{"num_hidden_layers": 8, "hidden_size": 640, "num_attention_heads": 10, "num_key_value_heads": 2, "head_dim": 64, "intermediate_size": 1280, "vocab_size": 8192, "hidden_act": "swiglu", "norm": "rmsnorm", "norm_place": "pre", "norm_eps": 1e-05, "positions": "rope", "rope_theta": 10000.0, "rope_fraction": 0.5, "qk_norm": false, "attn_scale": 0.125, "bias": "qkv", "tie_word_embeddings": true, "parallel_block": false, "init": "normal", "init_std_qkv": 0.0179, "init_std_o": 0.0, "init_std_up": 0.0179, "init_std_down": 0.0, "optimizer": "muon_variant", "learning_rate": 0.0115, "lr_mult_qkv": 0.7, "lr_mult_down": 2.0, "beta1": 0.95, "lr_head": 0.00465, "warmup_steps": 200, "schedule": "wsd", "decay_fraction": 1.0, "decay_shape": "linear", "final_lr_fraction": 0.05, "batch_tokens": [65536, 131072, 262144, 524288], "max_seq_len": 1024, "doc_mask": true, "train_tokens": 902600000, "max_steps": 4902, "dataset": "wikipedia_en"}
MLP neurons of a small language model. Each row is named by its layer, matrix (gate and up: input weights) and neuron, and shows model dimensions 48-143. Each number is 500 + 50 x the weight over its row's rms, rounded and kept within 0 to 999. Numbers have three digits each. A neuron's up and down rows have the sign that makes its largest values positive.
A block is one neuron, or neurons of one layer that tend to fire together. After each block is what it responds to, as a language model described it from the Wikipedia text at the highest values.

L4.gate8:506430527578447589482423473479438551502481469520462500509476606533468586534510528548538566489417509493379551447507547508517532504391417478478541475439441481490440440483569466506429455473480519560496509490560491516469455634477447474542503528465428551572535475486499462441463530404589430563
L4.up8:524426461495479489478513513572322485407507471579580504452495426509467541591491493551541499523500551483488487466476529516496531537555512611430395512466402527478535531400451432441550453474550454413378470450464448340475504434486570469513451416468576544475445527535487517516508511502488549483
L4.gate41:393548433551416498445543443496461489507514481530582524513459480561499525518614469528605482425444499498429556577491466596481439435554407536503471545349446403462519453498471554595495569551540522553429481456452457450450451465563492553545473497457415407500367476429518546482479462460459566458
L4.up41:427424538479541445441491519413387495424494599475482528471539524461472476564505406557459517611417531560464518442560512482484497662502563467485491493425446541435506515456473485538593435489497528481437534482469435405516544456539557523466489471522501487506519510443553636486455556467393551528
L4.gate50:479461503545456479405528491429452400483516477505451559425568432488513577506560528530592514462531524391460516466496479498379510527549442501413549465492447517381523556588509513485543500473587462466503478574472573457515512582527437510457462612523478504527535457446467444568529526390442499526
L4.up50:520542513540456459467504473443488526454496465580471615496502444452426368471497432495495601512490364522404505550452547535512470438455473533459521468488483523440496489533558487427521486348441513459415520459429515449476487397521424542429512436453507475518477556451476549438418517542393465431
L4.gate133:513540468525463555492482503567550483514604531475624504552611447611519547549523484505483486489474547511511583488474529507507451406550514466570426494509382459456478509503410426497642541505516460474504509458523573475366450468521537476576530412527523584412528479528486557553536427493525496485
L4.up133:487530471502423595420479506478450405460520419542544532480555608503481517480518503491458456478556446525456399483513444458571440499428532515407475465366521449493512442475580528526426418467539545443488554448442532433374484498513518445549485494489527526512501574552507509399580518510575485489
L4.gate249:492485467389511527419480605549571490453473506526500521555435467470562434522460434667530524495423407535453526509570378512486457433561488492521458496440590506507534444554562538426521507499538477542513535543343586549455551621435514511549520439496565461461511430497521543464461527493491402576
L4.up249:501470487510436509555515554580492550445497519538513456489540571525533414551574515572448426538448439474449481526651487621517537513430605407418509439543533614579465512458549540448604421466506511519547579391486479410474512569477525549560562490475514445544424457541518513466527514527530402478
L4.gate516:578500495522562545436528473503456402452525447531524516525575461501465483630392573550428480495540568527556491486561475444541462537423526470494550556488456519530528477505422493457544458536601510471539567532518537484516532548553515528474492506416352572540455483482481512428458495510422413431
L4.up516:461500402532564542481478465436399370519551445486534517540517518546434547442443473454486587435575549415488509558503517525572472531515471577529582583424510496489554598558456544565437525444491470546514444517500599447478501576517509504492494567559569532481445495497530489530364510500493460460
L4.gate695:501584480419500510508493468461488456467500425521573632553540471510509444579463499537474451399418543501431491544531504529498444614559510487436544464558516527472440488499488508506477488487410504450537440487446471531567514499460443530567510567468470510515481502481467610493467446465526512482
L4.up695:483407537552467461434542564527537495423500540483567518535528570473425544508486479567500555434486544506448513544467483469434439465530573450489508523469506579481477595452530600544430481513454597447541407435497469419504469519540444462391513520550517522528478489445550594538404607505479477519
L4.gate958:427542519526489555577521535448481441498410462546493530386470449650416474494532595537486485488524486488398500499507491486593520540491576505540500487535504476583496302512492412487426479455408446539546511489510587500512475528454478622512541495454508497537583426561496532472519421533416507510
L4.up958:570485574544504501559511555548419460502549580499484416444468568634548552572493505555459628532592470507496519450503517584564515449409530517560498478523498532524509469603499449488437499496532460481552493511510549505448460464374509463544443485405525450363469474591451436509479529448472512499
Responds to: Table cell separators after numbers. Pipe separators and unit tokens right after a numeric value in wiki tables, such as climate rows, tennis scores, and athletics results (18.54 m).

L2.gate1241:481440475569519500474480564517456417460492473519514462457531496438528493516517524495460517505553544478535416466533544522493539390451589535479484474452545487515510495583528570546403535510508571499513563465526454440481633516608526489500594537481417570499463481551498558485512435406447524542
L2.up1241:393506554541501390497461589511462493447465526419497529464483590508526500439496443580535395455592505548448394529480571399557434516470563606575468489417485536465444517451486465468504523517605620487517558601477518442468481471513574498506511421546501602485441497487568564493476528443445540407
Responds to: Table cell separators. Pipe separators and semicolons or colons ending a cell or field in flattened Wikipedia tables and lists, often after coordinates, numbers or closing parentheses.

L3.gate200:479525456592540530414529476443420528559470462459442502545497496443483498470525498488555535519492426433389586445539518491466486544366594538510476516380522464459487439402460541522438504412529529494563527623510493450497530504574544439580458527454497534558524492463554426541443402516497462557
L3.up200:499534424445482569506370473390439591499513566437446446530504578497515440538517473394501509498533452407465563451523423477439517482527573482520399489444568516521544524513536538475586499497507545488490486422574493516451536507511558458543440435555497534509601448459428504559484526569522428530
L3.gate289:549545480534515459436508537498477534505567384488501523501504471458529530472494696507544491530464523505564458530528504502428509555451501510462495519438485506636572488554517486551506448494578563521524470550487539558483463473449527469534656503516506505481582527490487515481491427471524448531
L3.up289:583494495509494584422454453480432509551489481531524479500520433490484475571424529483510531476460525383451477537412476541459506494502492504467454548440507565451482575457570528496441503409523413420432462460517541485508473576523526500553553492523547518467556485522550503578425404510542426593
L3.gate310:569609522424599689528454422450540509573464528555450520576475488512456555610569462435466509630554444426584464583515518481570484438510550500423488423527463410386452540494490498459500514503562485434508469547531492477458508436597470433528521534440477451504541549450523473485517506510543471489
L3.up310:531482515493532442595502465426429553455455502530491598455435552475493517533495520463454486532501540462468523478549515487463456535563505478518590431509470488446520488474531495558577525443499483386463387477526419604579486534455563471581508571485530562552565478482483530430417536511551546356
L3.gate333:574606532487460506541527400508528462512506360491491477412422544477551458547518543486464552483479570588466553466498474537536563430478466461445474486477508504530470488508496504513550446469554424536516519527445411538545541545520482588535411489481512562440480561476483465563471495529521533533
L3.up333:504441526543504541513510484589576547417443431586530492519508517509501513541531509474534525441540512532489441519354433414596562501488457513553421452534529448553503583509531533490428563469439509478517448438474586512517524371488498593412446611474463464567493455502515553452496439459556492448
L3.gate653:559504491515524556463486410514530493510464469544562460582513453515470597427475515562520503611474482569516426516554460547561492463312488468475513492431515542612450431535476538489474551438507536437498551405563601502423458511517543500509443473471512462531488460493568483447428527530530392615
L3.up653:472441472508559576506565426447521489562514414464536559474458499437506547527498438482550441535524536493487585551401490512525549568496498431581525564557466533359457541441604474517390503447514523340518512468438456465489387546468547556545516447490558448483506544467490559483413442417480434500
L3.gate655:469555496546533547449495557512520555525506532416456536475504473464548497426546512534594456513562418601572497431438411583478560483513524532553465411552490477583485472459523502522551442503473475522456448512415558502542473547515443465556429501410501444470403536530442521557482535562575463493
L3.up655:476499472543560500518553491400446571481524439425497542511428525556513536590431485502555559473565552510483480543548470470561516544517541476493506392539555451516516539489540472539459493534431523451518467499543516457462454571453455383512507512455432405463582638530511482478484576508531416576
L3.gate1125:544494500390491483410472500514441487461530544470372461476497498457458548454553446440551505468496503469566566513628507440478494447502437474557534476454349499482454444509572482446432499476531514481570465545571463470458487393574572424456491460421491492542452458477580517427536497488537540524
L3.up1125:450574465414454533438467504444406581450532498463393500590464447519443411569510455571507476523492535473499542431469500536489468425440464559482492484536530594523505512541507530530475548539514560522512470483509462489569549458502582505545464436590443442524445534480553493603520528499551387528
L3.gate1197:433434328511490529530529492485553491500440481500513594453444513510499429487530510547454545513449538532508377471500497445481440513525515455343467511450565542459509524407554434497562401513494547496439515442496467495468475503440583528498476507563514501431542463501413476472500555494504582458
L3.up1197:488430474502479558410608486563473466532504553471410512479458519420472523449504564443449571536536510615448493533483531471512495449485465476575467642495568415420531547473495482465498476472471627416490505547458489571548450498439500542484448482540492413408560480542461534500419496538472521478
Responds to: Mid-word split "s" piece. An "s" word piece cut off inside a longer word, often a doubled "ss" as in As-s-assination, as-s-ets, Los-s, plus occasional "al" pieces.

L3.gate104:464504442559503497496480478500539398506481545505541465427563606471542435463446603480433568506401582431360509367427511589455481405463574474569468487562550520523552495415472503508431478492503507508433524491457556480544488520482493491514458485503420524586480488483430479498531462469506455585
L3.up104:431452450502507455530480496519538372485487511498560457602424481515545491570435482540532582447500517446447467495518461501532510517495598528443493440504486540507570520475518530440503489554446623372505532601434400478444481451480574475472548492586508431466627467581513520468507520519528523461
L3.gate142:534490455493483581485458488511517553442530503481556470538444465499500472496544489477495531521455568629446480414561442459463543465482410574401397521513483501528454443415529445458459586527473428479465421451476514458458437494466401496538526522473562489523511426506478511554490464458435512491
L3.up142:457528567520453546533503554501603514373492589453449515504499521567454616513500510311497572578410505552497456452467462527445449421478421550544452558547514491513554399444534475547421437479434525455498494481576492449588519539466397474513558512514483495499534547488405557517663562479563355469
L3.gate369:433576515444478428498529390408635537521437506566607519493428501468530431496523406380470494529549544500533502512496542505517435533550463447513439522605477477492473454563500496526457495450576490507527498494555531496451500501475513499518482527420433539477515497559533505570488503393499479600
L3.up369:446533506421491497464509418415481474452384454492550470412451549508492629442465367544558514477472507505462541475554518475594417448410480532600482500454456483526526610523563503528535357472503490491495504557515484526449456536651473535547466535478446566479480479501524522491524513449539334555
L3.gate402:550523448443586475565484562491481510526532493621547470594508547366535573468522503569517539492488503527432479427486491535470583391484522427468431378417560428479471629506562516494497489487536547514498599532481436433517512486565541546573400602488590467506446567409507431490519486501493488527
L3.up402:476547523430487475494473531481523533498474516561599508522495459401443441528502482565573481604568473545552472548561481443628529491528494483539435430439470514469445590517399534571556412472512497536511575454502454546532433494517484530625574564565602376481428445498588517456439488437591497540
L3.gate552:496500500534537492522446509455500494436490410569561492483433572456430468480485554487508556578433527525493592568520460530470443451410459467452443454343587491443439486559555466622558438473562472499349469516428528514557576566553522381562479514521541499459511564498427514448501499529517456573
L3.up552:525422444529525490473479440500514449489454524532469566409396553525473520441540519524462465489454518517420518521464512439505504577522555557495414487529520491528395531499463539545415497472482545535487488451570498549518430590470555496452422464569492501559545545586472560566497509432557405515
L3.gate642:495472478605515492415479467406490426482578461439517465551546454461545520509444499543423470444511381460428573512484503551463461532441513471570577493526468519600589458525530552471469417507443546492511433396583469435424479559498516629487415525469520482465536503452468479457481390548475496611
L3.up642:364479477502485478458474462593538564489540450504489507489526466442486507531547529549480464506505515505438565487517571445477543530573494478455523605486462515482508591459523533416612459528495512501557432403540455517489607498447446470559531487578539444493404517436555472516445451607571428512
L3.gate969:550560475519497463466610406478419449498591476473524487579520471421488496519553491521516480492524634521476457513482399472404502475555449530529522476602505481492588582539499608446595450546564507446495397412483548491523500493477496520518460473496569458594447558548491456505447579512471550552
L3.up969:492494519566504467599544481522556541554534546508576474485363470482516546619458547531474502538516524490489534498545443417516483369588453506527585524427462476467488534466572444587463568500406539452491439465486502417555464406495571530514465498451483515522579475503438580525440412462388426534
L3.gate1016:541505482529541540586512496508544547524478476550467447568474511430568603448452452444499578498527515493496503482450561614466570507504599473435527538493505477505449498450443454537513518442435492463461527513428475487536437450513478564507494566556483523369459540518486434502537529469462537477
L3.up1016:451481489493475549486566550575572526583520494437508452517510489490435430504486477561503478484520504519577563454446586600486416477489485423551450471522418463563537530458479540430511540501502497508410561553449600481565401556446498472566548456439470564516565549504505501589526534592555508401
Responds to: Delimiter after numbers. Pipe separators right after a number in wiki tables (episode lists, sports stats), plus colons in times and month names after day numbers.

L2.gate1209:526486564495565517471577522476479458520539442445522501429476527427535459486501633533525600477465474367489507394434538430451538557514569518555578476520556477556455480582556483545444533600488461539467489452531486482433419457425501505479515529520509421530480492566542519535502472556570532458
L2.up1209:490502531473527434394518446447510466493486435506488512476610523467526558431559580536472599538454505444493487383465556446433544575532592497496537461457552624488560451483569483546463558513556479419467498537467507506489437549523479512549524546566491434530454477551536466481537510490545557580
Responds to: Possessive markers. Possessive pronouns and the 's ending, such as his, her, their, its, often mis-split like The|ir, It|s, and Her|man.

L3.gate177:490589501455486588538449471506473464538564443503516466466567525427465490462522498473519422548520515487463493410466456487484380503487540479599515543462421511464531610425482519507530527467394526542467398499494376466586488483490532539447484501486448463562578525447432527514461509517548523445
L3.up177:601578517501458464528516510454549535523569483437525501567418514357555568428399525504565448482536580498501541617443510474553441515460586528527555445557536509413543449532519451516535521527409511540452522495500494512477542563494469457530527524490466471527534548449552497548428558491527521506
L3.gate472:552553539407448535512442542429499436551605492444492518369446575462515443438492450577549467521604518492487491495467441473388449518471569514589500432426448464539532396550454482493492572482496492535553437529486446461484471430504550354515463523411518455518499484558550456605467528424523405420
L3.up472:579488559527476472432474478542418532505501450374451525387501557455514433517430461562511509520399576523346468471492452470454496452409484525520528552564464518575497479566537494505531439517575452443545492506555510495499412446576587483458496509550530382443451529554565475557587568534593524541
L3.gate699:528478552512489587517514535490523424530577488491386610472446545463495531392372480577501424507552362475417523442506425513562442465512496524530485519414537473483438528554456472499493527490585511458558561535542453498496491493430521551446470532554529482516521524469478481527531493437497481483
L3.up699:502554562505466540511537533476486460563625490434379536437457513445537478452544435495705523520509511446496507442426535419512487544518503461496562514473583507526467506449500571471525492511499470519523465482457554480526534517468541520475516510531500490479499507440520448535531460425482578499
L3.gate939:438493458496595431507401566554454552561541553565375467421517578438541524500522586428462556490480413471551510488572490506510406464424440464484493470485535557521472477487535535476452464460570545521489522391546510545420514437577455528449536442468551533536576560479621517557585430592466568442
L3.up939:488475537532494475568535439488377544549532543493471425490442516496379504440528517503519474406520506520581518568580558483413570482434529507489584471534507471426494542417413451591509575450389542465465546547515499494468493545459458452468516455481503520503579427545438481469372534518521432527
L3.gate970:503549488553595538467562493488560450526555478482434463561428356498511495524544529540529428535459511591495434411434510493469485364533534482502559521604451488517523532579567491574487525468456450513430573474486501535493415491456418487467519530552490490574548592467418499405398473513510514438
L3.up970:533455494619528459530554482457536528562483530538475515528501435570493501475579547420504436522501569502376429566520538441544515527491559499410510502489457489574542500542462516510487591472440560470490569504383555415359532539479437472442452523575555590472495496544490542428440498516588549486
L3.gate993:487427484541511512467605499443526524587577481486500553427418481369469613535514525527482535438511573516504410582465487394475512512449518469561433459604386503459524448508540494480640448565573429499522490408450515467547495432426444550433448477602474506478506510495489488472521546570488515546
L3.up993:513499548546470566627516508493515484504533515480520465463521480418466503566470441456597457527531523549487506430554512484459470503490477366541465574427548410499480431563579595485540498575502509513434547488518533482500523478408517546476460478435454493509515471435455519449491526515439530483
L3.gate995:475422446488539497449466458499433475611493479465482482548449492498489526561472503517472534529626446531566491503553489562576541563554408464485504469524388432420393459559566476537490538524589551492467491493550427576451432448508488609465516511506615515539565580321506435461515429459414450449
L3.up995:440559517508482476529425475482525486557387453521499513436549501513474477444526557553499565543533499530490522508505497475607458489471510622509479557504455449473537482496525552508478468479595570512518454415551564443508494447362511509457492464462598444526478458480482470408521480539532495506
L3.gate1041:440407535514475475485469504521581521445513525488475468588423505519531456457481489457492498529537520411455513506465428497519489532521541530468504504571548441528531485483466497531477480469484526609537441459542512425491610444529443405609494452544530508492546511494511579499473489453544417589
L3.up1041:471436509460544405497487446470436544479454603451548502523439571522547489471495480488424498541482523557481482522545482445443431501506501485498517470560487494544595492504562515477531483583510549513540520505494421509500585577539478526586537432433543587557551530431579479444433419540449461530
Responds to: Table cell word pieces. Mid-word pieces inside table cells, above all the final s of "Loss" in sports record tables (also Po-s, Clo-s-ing), and abbreviation periods like "Cir.".

L4.gate81:537461432456484466467463501618482522562435512399616555484519495511444453494468518428422629469519599487491442519514509486385558578552410565451433480518435502373496555579516471551510473529569502475474442572498488468448556429523494533459423493520453513535504425496540511521485581485445501562
L4.up81:511494452567435467537488450580548493452448440588541567593449538499462510566531439600449569486581512577438582515489506508446510552539458459450501465552556507430525491466471594563415432515456516545578432528492502531465429394572554625443520558553471481491463441494569418476462380511500480434
L4.gate299:647472584498481470495479696431546498576432578603497459563513472498480477538452561505581554542560518506506483498573590458464542558470519313458462500563436463547641453581453532489465562484493427457528443458512463572495481483560516501505484446536460436475416546485372537540501507605478572463
L4.up299:477508488512449560538505511500515588584608451546462592584536461485566477469501569531524550544536561388547485473501490438570483587525486460503526538473492513478535549557436422407426516558456403541450464460539500490501430500478527519459468541515494574546451502341424528484460555490532432448
L4.gate593:535599479472547578544457477450448457504497503431514498500578559537498505507456496447514548584448451488457510653529393506532483566524584506484426501478502339502484508431406517472470537486423551569490486484502464491491489508507490519530497469503576523539437610561592571549619513503393609504
L4.up593:570530459512566515553502426515415470473443469457465472432524423488454540460432505561529540413448480502533597572455497484481486577487583492495465552438542491511440531473506491484448466527524472540440483509560493464598490517539513524539502556529557535501516566519487501469577575620486504508
L4.gate594:459412509415460455540468431543524443477518430505528563621532469441449536477443397505482441444504481533536484509590475447561455472506504404488477543471562503405512484490568558437485524493482473527625588520461562510526487516490488497392466530513485462527407518468522497437535497508373465495
L4.up594:552511547482578413552553516479588554384492548484465475628490434531473563496573390546532535502549537484441554470525480496614446501507516523555424503512465462501491536493521535379481474490460564469503446451452377441531432516492457464575515466452360503474384440490529519554411573574597537459
L4.gate787:474507501519427469515477465438474632523497510606399532547530520547505645513426538533444493456476529504539478414521480484520541493494576497515605494500515426561479509522494616468420558575481422523473467497574568475441529551615498473509643530487525536476593560557474362456584420506474514537
L4.up787:435454532416593529600487560484439440475504471492508506602492478542562575474446491500500495369566571454557511398397475491501553498592431512502461531505457460518407567590562585461556495487553553570510496496514543593472463438440574559555391470590511472539463525453547492570466564607472562482
L4.gate797:534554497537491525477461449483542465515513450500458472510553437380427583448405499649525460598463457513457531376426594528570600523579492414434562532492495516595559568525501515574525505495524517550522584415561451535457547509493430519457487504455494487475544470548450549500531483619493446521
L4.up797:446524575527462457550492560532536550436404447461478590451583485545500653514439496541593547477528492454515452489493459477497542484488447457490440561452512452518483506643423498544493561411561534492594474476528440500382459435444413471451602426633449462512568533449502503530513524519511494505
L4.gate835:520491571516541459482462527474470462499534485525463451547412571472489506532513546580469503600490484499523526521497453489491520555459492503496566408476488495457403519471560466540529449514443436529434460403581410430582532502532515479545452516406545521505452518551550494495442526476489478596
L4.up835:476509504455438531480469536478577503541565520469439459539539494570523557449457546549517506477518446512600513530443549509458494545501409523414548509405467401531442472456477529448496423550480492550547476554486548515419498467471534532568433419467526406568501497454528495488521463484536485408
L4.gate1223:506488527498572591474534520481402557486516497497487609348449486490581564520554498533501502532480595439546530579481548490439508540470459502521500524492501505443521483474478603464328522476465531499432438549515454541470566448452509553553537529514454444553536543435518529502455369571501478523
L4.up1223:454435462506519422399418565511517514600552520513494493443556496615434488391451486540507478507475477526474455498427521442530439500407563460492463458408438511506444563477530534529536543503498512589547441467519433502396478470450484550476522405501539509488492528496459575520400461453419496539
Responds to: Loss rows, possessive determiners. The final s of Loss in win–loss tables of sports records, the possessives their, its, his before a noun (their arrival), and scattered mid-word pieces.

L4.gate16:495516490476511636508469552513615506517538544619464576409496498441583549494541548560574481524429515526485472565557617474498508545423499476557449477484574444429561533593579469416501522539456516453490595507440535567508524523496519511583564477467462474440531460533574493571403494495563475515
L4.up16:464577498607528474492528521455501524430455535533640530476413475457501425416524567541560611460470475467512493449377521562413429554413472530532491452476597533507474462514515539439515467519540485498513472556500478455419561465557474471556464465560464455578633537542487508582474515491475538444
L4.gate92:520463513549418578439370484504561533460540444589469513598485509428477511481462487390454589429441522470478366543518447507520399498584482598552505444527452415481494582456506588496510426386453523463549513468514417450445461533578503597488574484505543474514547557467547511418412496519514557549
L4.up92:550574485397522488455511480475597481547511471580592586559418462533474546404379527439529511452468491560538685532517497484550415545517440495557465579515489484545564602573554452447499456532531549481580498561519522470559566466523474499482459488600538519373517481557529409479505523436476406412
L4.gate242:505520491450527551479485508565497514438400518487443496448464506452524595437534565546477392466474497529470466490540495480444578484504536487505489487331421434479396470538510593508560421458416455558463484505438452530407566522431431550579519473469488561400566590506535491527461422487436560542
L4.up242:521500501528529466572453494524413544490418491543552567463529492575540501548545515399519400427521501470460480536462494551418353464522526539572522479464429483507508461538577424433495442481446505437473540606478506426474443550560466529412558483357434567499510552490426559525499482505517467538
L4.gate574:432455472576350485497415578511485405404525434563462451485519526451489495518556484547401441576549466442500424536495443511476455426512435530558508584512598509465487396483520542587521405517470498516514510578462473497445544462556549456534505440474587411415548596475481483472409523459525475406
L4.up574:443455459526415497401557438409551486501502373526557535552582526457414407444467514471508398578508478553480451519469477498482499558536499513547485534473520528555501449493552510567544486486559487418462426589406460423433541501560569489552406523452560484421507483529462475526398548429509524436
L4.gate577:537577511542426526514504416492475544428547528548579509523486424458507466435551470472547592554482401467542532432473492604531583502511520488549415592560620462490480537486467483457445443527486526510525497520472530621513544489464558506505524503528542534431479490490537490537449418537545510530
L4.up577:544529471503497463529542534448504489567550446569519550494418519514526488528650507473579483439584446420529502497505563544459447535508533404502452491466427556558485384514456453541479490618366450440541461537552546532512511505576455488486477420447451512536485546540470409540484522551550454507
L4.gate757:514548478500460445535448540393503542473521454540491595487482442513432463505503443423595365549483433529525457483486512515565455531498496549426555621510491526564482467428483569468456520506558478491530544461550435485541527490431475472535572552533579538459491514403493389519504461447374447469
L4.up757:510572515455568559519505493572578504508538398530498498515548484394520554476503497490461483421464500502537423548511478500558638448539520519543564571531489519488437631451371644575558478561470505485545492549477480517430552518406558436448450408448391458571470526514480612432452382489549531515
L4.gate1062:523520468466442467517588521502450577597527524484380549445502452527445529470540430506463428535552472449505439478453466509478517391515468429538516425408494481510467511394538528480541463498505560511468499445519528410501584533535428525508465429479518501511507498468555510545540501469459518561
L4.up1062:465490534542511536556469424497533521472463480525529517501535564411558511517528522491547404524450534525575470527618482610548406509529594465512505533438372622534552502526541469513581505431473557372498576485471618581559439499515465513545598521448460572537525548359475554513474513514490477538
L4.gate1175:569522419428453475437511556449483524490517490564528490545622464490419456412528406491424534502397479499549554443602491461429429580607427552555420455555475550481583555445566539506483503473439483416523523506511478480507516571479666556533522449507406422481516489551472513578540488511460594493
L4.up1175:451504471491571527544548553409514492507452437520499501524482438536478515500483608546532538563464468430502440486487443481622490569558497456508513559480515520517604436547493379475542528512559622501439562490543487530498447519434524444456530512518528529431466502442541502541456421573442551490
Responds to: Out-of and mid-word s. Mainly "of" in review scores like "3.5 out of 4", and the letter s inside words (misplaced, overshadowed) or at their start (squibs, scarves).